Part of a small language model's weights: 6.68M parameters, learned positions.
MLP neurons of a small language model. Each row is named by its layer, matrix (gate and up: input weights) and neuron, and shows model dimensions 0-95. Each number is 128 + 24 x the weight over its row's rms, rounded and kept within 0 to 255. A neuron's up and down rows have the sign that makes its largest values positive.
After each neuron's rows, "fires in" lists the words (lower case) most often at its 100 highest values on Wikipedia text that the model never trained on; "fires after" lists the tokens most often just before its 100 highest values on Wikipedia text that the model never trained on.

L6.gate154 [112  84 141 126 135  58 129 148  79 116 126 158 139 144 117 103  99 102 145  94 113 138 119 159 129 150 125 126 124 126 134 166 157 116  98 186 120 117  98 142 113 131 101 110 127 176 175 118 142 131  87 112  99 117 164 115 113 131  94 147 147 143 128 112 118 104 137 123 132 136  83 138 133  92 154 112 132 152 112 137 130 125 149 113  99  85 114 105 103 117 126 117 125 144 147 141]
L6.up154 [148  96 141  99 143 115  90 132 131 109 120 145 161 117 104 113 128 116 128 139 112 137 125 123 141 115 104 151 148 125 118 138 165 135 110 188 173 143 160 124 153 109 122 108 135  98 109 142 126 136  98  91  65 111 164 119 107 111 125 134  92 145 134 140 115 146 157 120 143 173 120 133 111 143 181 162 148 181 133  93 166 133 100  96 141  95 122 129  99 123 124 115 140 118 124  88]
fires in: "include", "among", "includes", "contains", "serve", "numerous"
fires after: " includ", " cont", " am", " serv", " prov", "er"

L8.gate52 [ 82 128 158 127  83 104 112 161 128 127 156 105 185 185  66 117 182 164 112 110 119 133 127 158 141 116 133 135 121 105 133  93 160 164  89 162 125 106 124 102 125 120  91 126 122  99 139 123 149 165 156 136 126 161 111 100 157  87 105 152 151 156 125 111 190 149 150 147 129  92  86 117 126 144 130 158  92 140 129 116 106 159 140 116 159 118 129 144 131 134 135 155 118 122 136 115]
L8.up52 [149 131 144 146  97 127  98 101 160 139 123 140 110 104 148  85 119 122  97 137 163 142 125 141 110 108  96 132 122 113 102 132 120  97 153 131 138 122 195 120 123 145 144 167 105 144 120 158 148  83 136 155 158 128 149 128  81 107 137 100 159 146 101  73 129 116 109 126 149  93 116 124 103 116 144 126 107 149 111 144 126 123 133 116 136 143 115 121 148 151 143 143 105 124 107 107]
fires in: "he", "leading", "contains"
fires after: ",", " re"

L2.gate276 [146 169 148 158 118  89 152 138 124 132 117 177 194 141 161 107 118 136 148 115 128 121 145 145 180 153 155 136 132 145 149  74 135 174 121 144 118 153  82 126 103 148 164 135 128 120  78 158 145 130 125 127  91 136 124 139 116 123  79  86  69 144 143 114 140 143 154 130 104 123 102  99 123 115 124 140 177 129 115 116 108  96 126 164  98 127 136 119 114  98 126 123 119 111 115 146]
L2.up276 [168 157 105 114 106 127 147 130 106 126 106  92 117 161 127 145 107 111 130 105 158 123 149  94 163 138 136 160  96 121 122 161 137 124 104 121  97 118  98 151 110 162 144 147 130 168 104 132  89 123 108 108 146  80  70 131 158 134 128 167 137 167 133 142 170 105 153 111 149  91 133 117 109 126 114 156 157  91 112 128 144 130 125 149 120  93 113 188 117 136 144  67 113 137 126  84]
fires in: "business", "point", "major", "governor", "executive", "general"
fires after: " bus", " g", " M", " P", " G", " p"

L5.gate248 [110 119 107 139 129 123 167 155  86 169 142 102 150 124 105 124 107  96 119 117 142  95  99 150 114 141 116 151 106 106 134  95 140 113 155  82  91  90 112 147 156 139 149 146 128 134 126 100 120 148 129 143 133 116 147 133 118 189 113  98  99  90 158 148 151 124 132 123 125 127 135  84 180 104 134 138 103 115 112 156 143 120 101 169  99 129 134 125 164 129 140 144 137 130 138 124]
L5.up248 [151 129 156  82  61 134 114 126 113 179  83 141 110 128 159  81 147 122 131 128 123 115 144 197 133 115 107  96 136 145 119 167 137 152 135 139 117 146 120 121 145 109 113 109  98 104 115  88 116 144 115 139 157 120 109 115 171 125 135 121 137 138 129 131 118 134 132 103 106 124 141 124 175 130  72 104 174 102 116 107 178  80 105  96 109 144 139 161 106 154  85 156 115 111 138 140]
fires in: "time", "charles", "singles", "times", "stars", "york"
fires after: " Char", " the", " t", " sing", " first", " New"

L2.gate78 [119 128  98 129 121 140 107  84 113 134 141 122  98 111  91 130 136 145 128 133 119 104 139 123 144 138  85 140 147 116 121 158 174 134 113  99 120 187  82 123 121 137 142 126 164 180 125 116 114 138 193 121 111 171 140 133 101 138 134 109 137 128 161 141 100  72 103 111 139 151 158 108  98 143 156 129 172  96 137 107 110 106 143  94 120 152 128 116 156 149 112 140 118 122 148 158]
L2.up78 [148 148 119  75 136 137  99 160 121 113 137 125 131 138 104 110 117 139 118 117  87 111 110 148 126 169 126 146 127  98 133 122 144 156 131 144 138 128  97 147 153 125 169 145 107 193 118 164 142  67 140 145 107 114 142 117 110 140 141 128  98 123 167  88 162 122 136 147 148 115 174  93 168 137 139 171 151 117 135 135  98 116 190  96 135 155 114 100 159 159 126  98 110 121 107 110]
fires in: "first", "second", "third", "served"
fires after: " the", "f", "'s", " his"

L2.gate144 [173 111 125 158 146 112 153 125  92 119 108 133 146 166 128 141 120  85 146 103 129 118 153 134 140 155  99 150 105 141 167 134 133  91  57 125 108 171  93 110 128 109 158 122 118 151 133 120 117 128  88 132 128 157 149 152 155 141 151 118 142  95 119 156 124 124 138 126 109 112 131 154 154  97 132 106 152 137 116 117  97 115 166 127 153 119 101 190 184 111 110 160 116 130 112  99]
L2.up144 [167 138 120 173 120 112 165 111 115 102  86 112 133 145 130  83 122 105 141 134 121 104 144 116 123 139 127 138 106 134 155 154 132 150 114 109 116 173 149  80 155 109 149 145 145 150 115  98 115 129 109 129 179 173 113 116 126 127 146 144 140 130  86 138 146 156 123 127  95 147 130 117  90 170 139 149 141 134  93 119  84 117 105 113 133 137 102 125 116  85 156 135 130 103 110  97]
fires in: "president", "general", "under", "commercial", "presidential", "american"
fires after: " p", " G", " P", " com", "am", "for"

L8.gate244 [137 115 145 122 106 124 119 129 115 139  89  97 108 127 137 140 120 132 131  99 148 107 129 172 141 132 156 125 165 102 128 152 170  98 111 121 135  96  89 144 173 118 105  95 108 106 114 153 134 142  96 108 169 115 122 160 113 116 149 144 126 125 189  94 134 127 129 179 111 165 116 163 152 191 167 139  95 148 118 140 145 166 128 115 168 131 118 148 129 145 124  89 114 100 144 128]
L8.up244 [101 133 152 148 123 124 110 168 141 108  75 107 181 104 117 113 126 115 135  96 151 112  73 156 141 136 133 129 166 159 156 120 154 110 124 120 148 164 113 126 112 123 149 142 133  95 118 200 164 128 148 144 147 136 155 124 136 139 123 124 116 145 124 101 109 113 116 135 109  94  91 154  73  88 176 146 142 161 123 155 137 176 121 143 101 102 204 185 147 121 120 145  97 140 149 119]
fires in: "it", "which", "game", "song", "album", "club"
fires after: ".", " the", " The", "The", " as"

L4.gate354 [134 117 138 121  46 107 131 173 151 121  79 173 120 132 104 139 131 120 146 131 107 134 149 125 151 116 132  88 126 135 136 104 125 170 132 102 175 129 142 101 155  65 139 115  99 155 135 133 145  94 123  93 117 176 116 130 116 143 104 145 119 108  99 104 165 134 122 136 127  90 112 123 152 102  99  81 152 116 130 148 146 151 150  88 162 128 141 157 125 107 118 144 156 113 148  92]
L4.up354 [120  80 118 114 129 116 132 112 176 117 169 115 104 154 107 120 113 119 132 131 149 116 159 159 143 115 125 158 147 168 112 112 161 108 110 136 176 125 113 151 140 128  52 146 121 150 121 160 156 100 141 174 108 138 128 133 162 118 154  89 121 114 133 134 122 148 152 154 135 132 180 106 110 125 108 149 108 134 134  95 104 125 142  70 122 136 146 149 124 164  57 146 124 135 133 185]
fires in: "it", "he"
fires after: ".", ".\n\n", "-", "\n\n", ":"

L9.gate159 [145 100 108 120 113 102 100 121 136 145 149 149  88 113 136 150 160 103 113 122  87 119 102 172 118 137 124 139 122 107 163  96  97 135 109 141 128 169 154  96 151 116 115 115 107 125  99 128 125 131 130 107  97 152  85 160 131 131 137 133 134 152  89 112 118 137  76 144 108 104 112 155  68 107 167 134 136 143 141 115 128 152 122 102 140 131 135  57 119 188 154 135 111  83 117 126]
L9.up159 [138 145 121 118 169 122  98 108 103  79 157 186  87 141 120 111 137 105 124  99 158 103 129 102 102 136 118 149 118 107 115 141 147 144 137 109 141 116  90 143 145 109  84 120 110 148 140 122 129 125 136  92 121 121 137 174 118 144 128 134 142 128 114 150 135  94 118 119 135  99 157 130 120 164  77 120 169 142 104 109 140 128 102 117 140 106 107 123 142 153 149 107 104 128 129 167]
fires in: "well", "late", "early", "low", "private", "soon"
fires after: " l", " as", " so", "n"

L8.gate355 [119 111 162 137 160 146 170 129 181 131 140 147 164 129 124 129 112 101 131 101 110 119 113 163 181 137  89 140 113 121 131 125  80 120 101 164 128 127 155 169 150 169 153  86 162 104 152 119 102 122 153 120 110 112 157 145 103 136 140  82 156 118  91 126 173 151 179 111 107 118 122 115 109 151 137 128 149 115  99 125 121 131 135  97 119 137 162 151 138 141 141 152  76 148  88 104]
L8.up355 [116  92 158 126 107 151 119  94 116 122 155 148 104 120 120 112 131 126 130 146 159 158 134  89 137 113 123 148 158 129 149 106 125 111 106 157 125 124 150 148 161 139 131  92 120 136 141  83  96 142 168 111  99 118  80 141 104 148 123 161 160 118 119 113 135 143 109  52 128 138 118 134 116 129 122  99 139 129 146 151  92 104 147 141 129  83 157 115 101 145  65 170 161 133 137 118]
fires in: "there", "these", "area", "sources"
fires after: " The", "-", "The", " A", " s"

L6.gate80 [103 107 138 149 103  61 125 138 134 126  92 190 131  90 125 126 120  87 141 140 129 116 160 117 149 111 120 152 143 128 158 180  85 101  91 146 131 174 101 134 118 148 145 140 105 141 111 120 134 161 139 111 104 113 113 124 156 123 133 175 135 129 124 145 163 139 148 120  90 109 143 166 137 160 142  86 153 147 163 155 139 145 119 153 151  86 102 150 116 128  90 131 111 120 160 144]
L6.up80 [126  94 144 129 141 129 117  75  94 129 137 151 140 132 133 152 146 124 112 100  93 140 123 171 155  83 107 154 151 148  92 160 106 155 154 146  87 168 146 138 151 138 141 110 137 127 135 128 111 146 128 122  68 100 174 144  61 158 123 125 136 117  72  93 149 137  95 129 132 117 139  86  90 103 146 110 127 131 160 124 162 148 125 145 110 140 107  83 140  98 147 114 108 177  94  87]
fires in: "to", "among", "include", "provide", "joseph"
fires after: "ording", " am", " due", " Jos", " includ", " prov"

L2.gate414 [ 91 164 109 116 115 126 168 118  96 156 174 151 111 123 116 118 129 201 151 150 118 155 112 165 113 161 131 124 142 158 160 127 137 144 113 122 116 145 131 109 134 146 114 146 157 144 108 175 131  92 138 163 106 165  88 129 126 132 144  99 129  98 164 146 144 122 126 151 100 146 124 137 119 137 131 101  94 155 113 143 100 117 114 128  97 126 117 102 139 116 116 117 145 131 126 136]
L2.up414 [121 139  89  98 130 113 110 215 139 118  91 108  98 133 135 101 128  76 149  90 135 117  96 101  97 140 130 151  89 119 170 145 110 106 139 145 128 153 108 191 130 140 168 109 122 139 122 103 174 156  90 125 110 135 157 116 117 115 143 158 170 171 105 132 139 126 111 165 128 131 159  98 155 117 130 121 134 142 144 122  97 139 128 134 149 122 108 112 107 170 144 119 154 126 178 109]
fires in: "first", "second", "third", "secondary"
fires after: " the", "'s", " his", " was"

L2.gate159 [135  98  99 136  73 109 127 100 171 128 132 163 163 117 134 179 125 118 151 119 138  85 148  98 147 175 134 137 139 147 145 102 107 128 116 112 121 124 124 115  90 108 154 130 134 115 132 162  99 162  96 140 123 152 150 156 134 152 107  91 118 100 174 145 122 120 168 113 149 120 152 138  80 141 153 109 171 139  91 185 107 124 137 108 140 108 140 105 133 128 146 156 108 108  74 125]
L2.up159 [124 134  94  59  65 119 134  79 111 149 105 117 134 137  94 150 136 118 114 143 132  96 153 144 130 153 100 121 129  99 128 131 112 132 118 122 160 159 143 120 108 112 192 156 150 166  79 164 136 114 144 104 112 102  97 100 128  93 154 151 137 189 137 110 141  90 100 121  92 125 112 199 116 110 150 101 118  98 112 160 122 129 125 133 148 113 124 140  98 147 103 131 107 108 136 160]
fires in: "who", "squadron", "well"
fires after: ",", " S", "er", "ose"

L9.gate10 [109 102 163 152  94 136 162 137 107 136 109 149  92 100 122 124 110 137 147 123 141 123 130 118 135 131 122 124 137 123 149 154 115 110 100 112 117 112 135 161 180 121 165 113  97 118 138 116 131 125 112 157 124 153 100 165 128 103  68 111 183 158 104 148  99 146 100 153 131 105 117 104 124 122 130  73  94 158  91  87 139 117 152 145 203 102 178 150 158 140 136 142 113  86 111 138]
L9.up10 [140 107 142 160 115 107 118 129 148  42 165  82 132  86  96 109  81 116 150 152 100 179 144 119 122 162 148 115 137 126 108 156 123  91 116 112 192 102 130 111 121  82 122 123 140  97 103 144  87 167 103  97 132 146 108 143 144 159 141 129 175 129 147 100 130 109 106 184 131 155 112 151 121  98 143 157 159 143 138  72 112 152  88 174 133 117 152 155 125 163 140 182 136 122 142 122]
fires in: "but", "as", "with", "is"
fires after: ",", " there"

L8.gate316 [ 98 143 101 140 152 149 119 136 125 141 166 159 113 122 130 180 135 114 183 142 137 129 117 155 148  76  80 123 171 120 140 100 107 139 116 100  87 113 114 136 157 145 121 134 163 164 150 142 112 118 138  64 138 134 105 126 175 140 123 109 112 144 150 143 134 137  96 170 113 110 126 120 129 147 153 125 104 120 128 104 122 134 172 143 128 130  93 101 151 114 139 119 124 125 120 149]
L8.up316 [144 138 132 131 127 112 149 109 101 142 114 150 128 110 121 117 148 139 120 115 145 144 128 133 130  87 123  95 154 116 107 112 113  93 114 191 123 199 134 194 118 120 121 116 119 118 129 140 167 118 144 124 114 116 145  97 164  88 127 147 140 107 125 140 158 125 145 144 137 120 153 135 101 129 158 106 129 121 109 103 154 104 159  99 145 142 151 123 113 128 123  88 115 144 145 125]
fires in: "he", "in", "she"
fires after: ".", ".\n\n", " W"

L10.gate145 [113 128 142 145 143 127 117 134 121 111 101  73 118 100 124 154 112 104 138 108 165 103 111 103 126  93 183 123 158 130 129 112 124 124  84 147 162 104 168 126 126 115 151 117 131  99 124 171 123 117 150 155 104 141 161 120 108 146 129 147 102 126 130 107 101 164 114 157 119 133 100 121 143  99 128 112 116  93 103 120 153 155 119 144 139 133 131 111 100 120 150 154  64 142  80  77]
L10.up145 [101 107 119 120  89 123 126 135 129 120  97 130 120 136 102  50  91 125 150  98 139 142  98 157  97 136 158 143 154 108 156 131 121  88 141 120 155 126 141 115 155  78 104 167 138 112 120 133 111 121 139 162 147 116 100 153 130 134 150 157 162 141 102 111 162 112 143 143 121 102  78 102 136 171 104 137 122 143 119 188 127 139 152 148 114  99 178 121 170 128 159 145 133 150 128 127]
fires in: "it", "what", "and", "at", "so", "i"
fires after: ".", " wh", " \"", ".\n\n"

L5.gate94 [134 147 141 135 133 136 104 100 148 131 107 130 174 118 108  98 141 108 135  94 133 115 124 138 163 137 105 134 105 167 139 108 102 156 110 111  93 160 122  97 163 116 178 159 110  92 133 153  97 101 162  81 120 174 176 115 179 120 130 132 138 162 121 193 129 139 110 116 131 130 118 124 156 125 137  80 131 145 102 123 121 136 155 150 108 132 116 153 143 131 107 105 133 138 132 107]
L5.up94 [126 120 124 155 151 166 146 172 169 139 129 137 126 154 138 138 127 165 132 132 101 125 163 147 129 151  87 109 161 171 141  99 134 127  98 156 123 110 116 112 145 135 133 139 119  95  69  75 161 122 128 112 156 101 152 132 155 119 134 132 102 107 164 143 147 110  94  84 142  92 137 129 145 151 158 128 122 149 127 113 147 126 132 125 114 131 107 154 155 142 110 148 138 121 106 165]
fires in: "for", "after", "blue", "fora"
fires after: ",", ".", " and", " B", " j", " de"

L6.gate164 [105  86 128 119  70 130  65 111 152 150 151 115 109  98 115  91 131 113 104 113 131 136 141 125 177 116 137 101 139 115 115 131 101 172 138 158 132 112 100 126 155 145  98 131 129 133  89 142 157 126 110 109 140 126 138 161 147  76 112 140 162 140  99 138 156 148 133 155 134 100 125 150  89 135 109  91 177 140 105 172 151  79 134 118 139  98 151 142 162 116 108 155 117 105  92 183]
L6.up164 [150 119 143 123  94 121 125 134  95 134 104 144 116  87 165 115 123 185 161 160 192 120 112 135 101 128 104 132  89 112 142  86 140 124 116 119 108 103 136 102 144 107 151  93 132 147 124 106 131 199 118 111 113 136  91 108 151 125 111 129 142 116 122 153 130 153 123 123 155 109 136 157 143 146 123 103 115 165 144 107 105 103 147 152 130  98 134 156  56 138 126 124 131 115 155 133]
fires in: "he", "she", "some"
fires after: ".", ",", " where", " which", " S"

L4.gate218 [113 151  88 150 126  95  95 131 134 143 142 176  89 100 129 104 110 140 124 138 111 119 122 127 127 124 136  74  99 162  97 103 115 128 140 106 131 144 103 126 151 118 111 122 128 143 186 123 116 104 130 114 110 132 170 125 169  92 128 120 129 137 113 144 111 189 102 119 155 131 118 133 183 149 137 145  96 129 113 133 117 121 107 116 155 128 179 109 137 159 145 117 151 118 109 116]
L4.up218 [172 119 117 153 104 136  85 149 112 129 121 162 111 146 108 144 141 136  88 160  77 143 102 149 107 135 198 120  76 172 151 150 143 156 130 148 130 118 133 130 121 126 121 120 133 124 165 131 131 159 121 139 118 125 138 123 137 124 130 112 138 153 126 100 130 146 122 122 113 131 121 109 127 108 102 141  96 189 108  89 168 151  97 145 126 125 145 133 117 167 119 150 128 131 138 155]
fires in: "6", "8", "9", "65p", "98"
fires after: " "

L4.gate236 [123 163 144 182  96 164 144 149 127  87 122 165 107 127 137 147 104 157 157 122  91 137 137 194  99  98 136 130 130 161 139 114 110 168 165 118 137 107 118 100 162 113 106 141 130  86 121 137 150 146 123 168 134 165 144 179 110 155 121 113 116 152 138 122 113 116 164 119 124 153 118 120 121 130 130 132 152 167 145 142 193 152 110 158  97 118 107 161 135 110 120 138 142 115 133  96]
L4.up236 [129  97 172 145 140 110 100  97 176 128 171 127 104 127 141 103 119 107 160 129  63 119 126 144 142 142  76 142 110 170 148 121  73 158 187 138 119 149  86 158 136 163 114 119 125 116 145 147 129 140 156 126 157 165 106 154 126 126 159 152 148 133  90  99 138 143 149 111 145 119  96 133 145 147 113 111 159 133 144 109 142 127 102  87 121  95 158 140 131  97 100 141 121 126 106 141]
fires in: "film", "song", "album", "year", "songs"
fires after: " the", "|", " The", " a"

L6.gate254 [100 181 128 150 121 116 171 115 148 168 107 129 142  84  94  64 134 166 107  97 158 151 134 137 135 128 135 107 130 142 131 114 126 133 121 135 163 163 132 100 128 114 151 160 119 129 133 151  75 117 182 148  91 118 140 163 122 159 125 131  84 149 153 138 183 129 168 123  93 133 133 148 131 116 166  96  79 142 176  98 163 132 113 144 158 131 117 111 132 133 137 137 140  85 139 137]
L6.up254 [135 120 140 134 103 122 115 122 139 144 122 115 155 112 131 138  89 147 142 108 108 164 122 112 169 146 100 134 142  89 154  98 119 146 103 114 159 146  93 145 125 151 145 155 117 111  69 136 133 114 152  84 125 110 137 155 130 157 129 146 142 156 109  50 173 139 120  90  61 105 132 156 136 149 100 111 166 141 147 103 180 120 176 146 164 147  89 128 151 121 135 132 140 121 158 162]
fires in: "he"
fires after: ".", ".\n\n"

L5.gate507 [ 95 110 161  99 144 126 121 136 143 120 122 130 144 142 121 128 117  77 104 147 112 129 162 133 167 154 120 142 140 127 171 124 123 125 123 108 155 156 143  90 156 156 170 110 154 130 110 100 128 136 139 127 129 127 128 155 122 147 130 147 134  99 106 152 131 147 118 143  74 156  94 132 102 138 154 139 172 141 141 137  83 181 138 110 122  85 114 115 139 135 127 151 125 118 134 106]
L5.up507 [122 133 111 132 175 124 137  92 122 116 136 112 140 150  68 103 123 162 104 103 147 155 101 119 157 139 145 129 171  90 133 125 165 120 137 125 117 115 187 111 103  92 146 146 126 104 147 146 104 163 151 181  90 150 131 124 136  96 128 118 155 163  93 123 153 113  86 148  82 112 112 133 117 117 148 117 155 137 132 122 151 182 148 136 125 116 124 102 100 138 190 122 133 149 121 136]
fires in: "which", "where", "but", "because"
fires after: ","

L6.gate416 [151 137 164 111 107 113 110 155 161 160 152 123 133 148 160 101 122 128 118 100 125 118 128 125 129 134  80  87  97 149 142 137 148 160 157 175 143 103 141 131 164 106 130 103  98 108 138 126 103 139 121 133 117 136 135 169 126 139 147 123 157 106 127  78 163 186 156  96 132 120 125 150 156 125 153 137 119 108 108 136 170  96 104 114 131  82 120 153 136 115 168 165 104 148 107  71]
L6.up416 [163 124 134 106 102 159 153 109 160 135 152 148 106 102 183 111 123 115 145 111 192 122 111 110 144 136 111 130 118 155  99 108 134  91 155 106 119  97 104 140 163 130 123 103 125 179  96 138 118 151 112 143 135 147 119 138 154 124 134 123 148 152 149 149 125 141 168 102 140 126 184 111 125 110 122 128 167 160 103 144 108 111 128 134 115 132 110 188 152  95 104  89 155 102 116 140]
fires in: "there", "theatre", "two", "theory", "army", "their"
fires after: " The", " the", "The", "at", " an", " Ar"

L8.gate123 [135 110  93 149 121 159 122 175 102 120 108 101 124 138 148 142 139 133 131 120 119 136 161  85 190 133  87 115 192 134 135 122 138 157  80 157 124 126 156 127 126 115 111 124 139 114 142 130 121 130 111  93  80 144 109 167 132 112 134 103 106 140 101 129 126 133 113 140 163 133  66 149 136 138 151  97 136 149 137 120 128  77 129  94  85 104 137 124 135 134 109 130  64 132 162 114]
L8.up123 [124 122 176 135 116 159 132 123 127 173  98 107 113 126 128 149 121 166 121 148 125 159 133 152 138 124 119 155 131 151 126  97 119 173 162 127 123 168 126 145 120 133 113 116 134 154  98  71 144 112 121 115 143 141 105 114 129 148 147 126 150 113  98 137 140 133 104 122  58 127 113 148 111 138 137 184 148 176 115 104 146  85  97 132 138 165  80 122 151 155  73 116 133 136 138 156]
fires in: "new", "these", "one", "own", "each", "same"
fires after: " the", " The", " of", " for", " cre"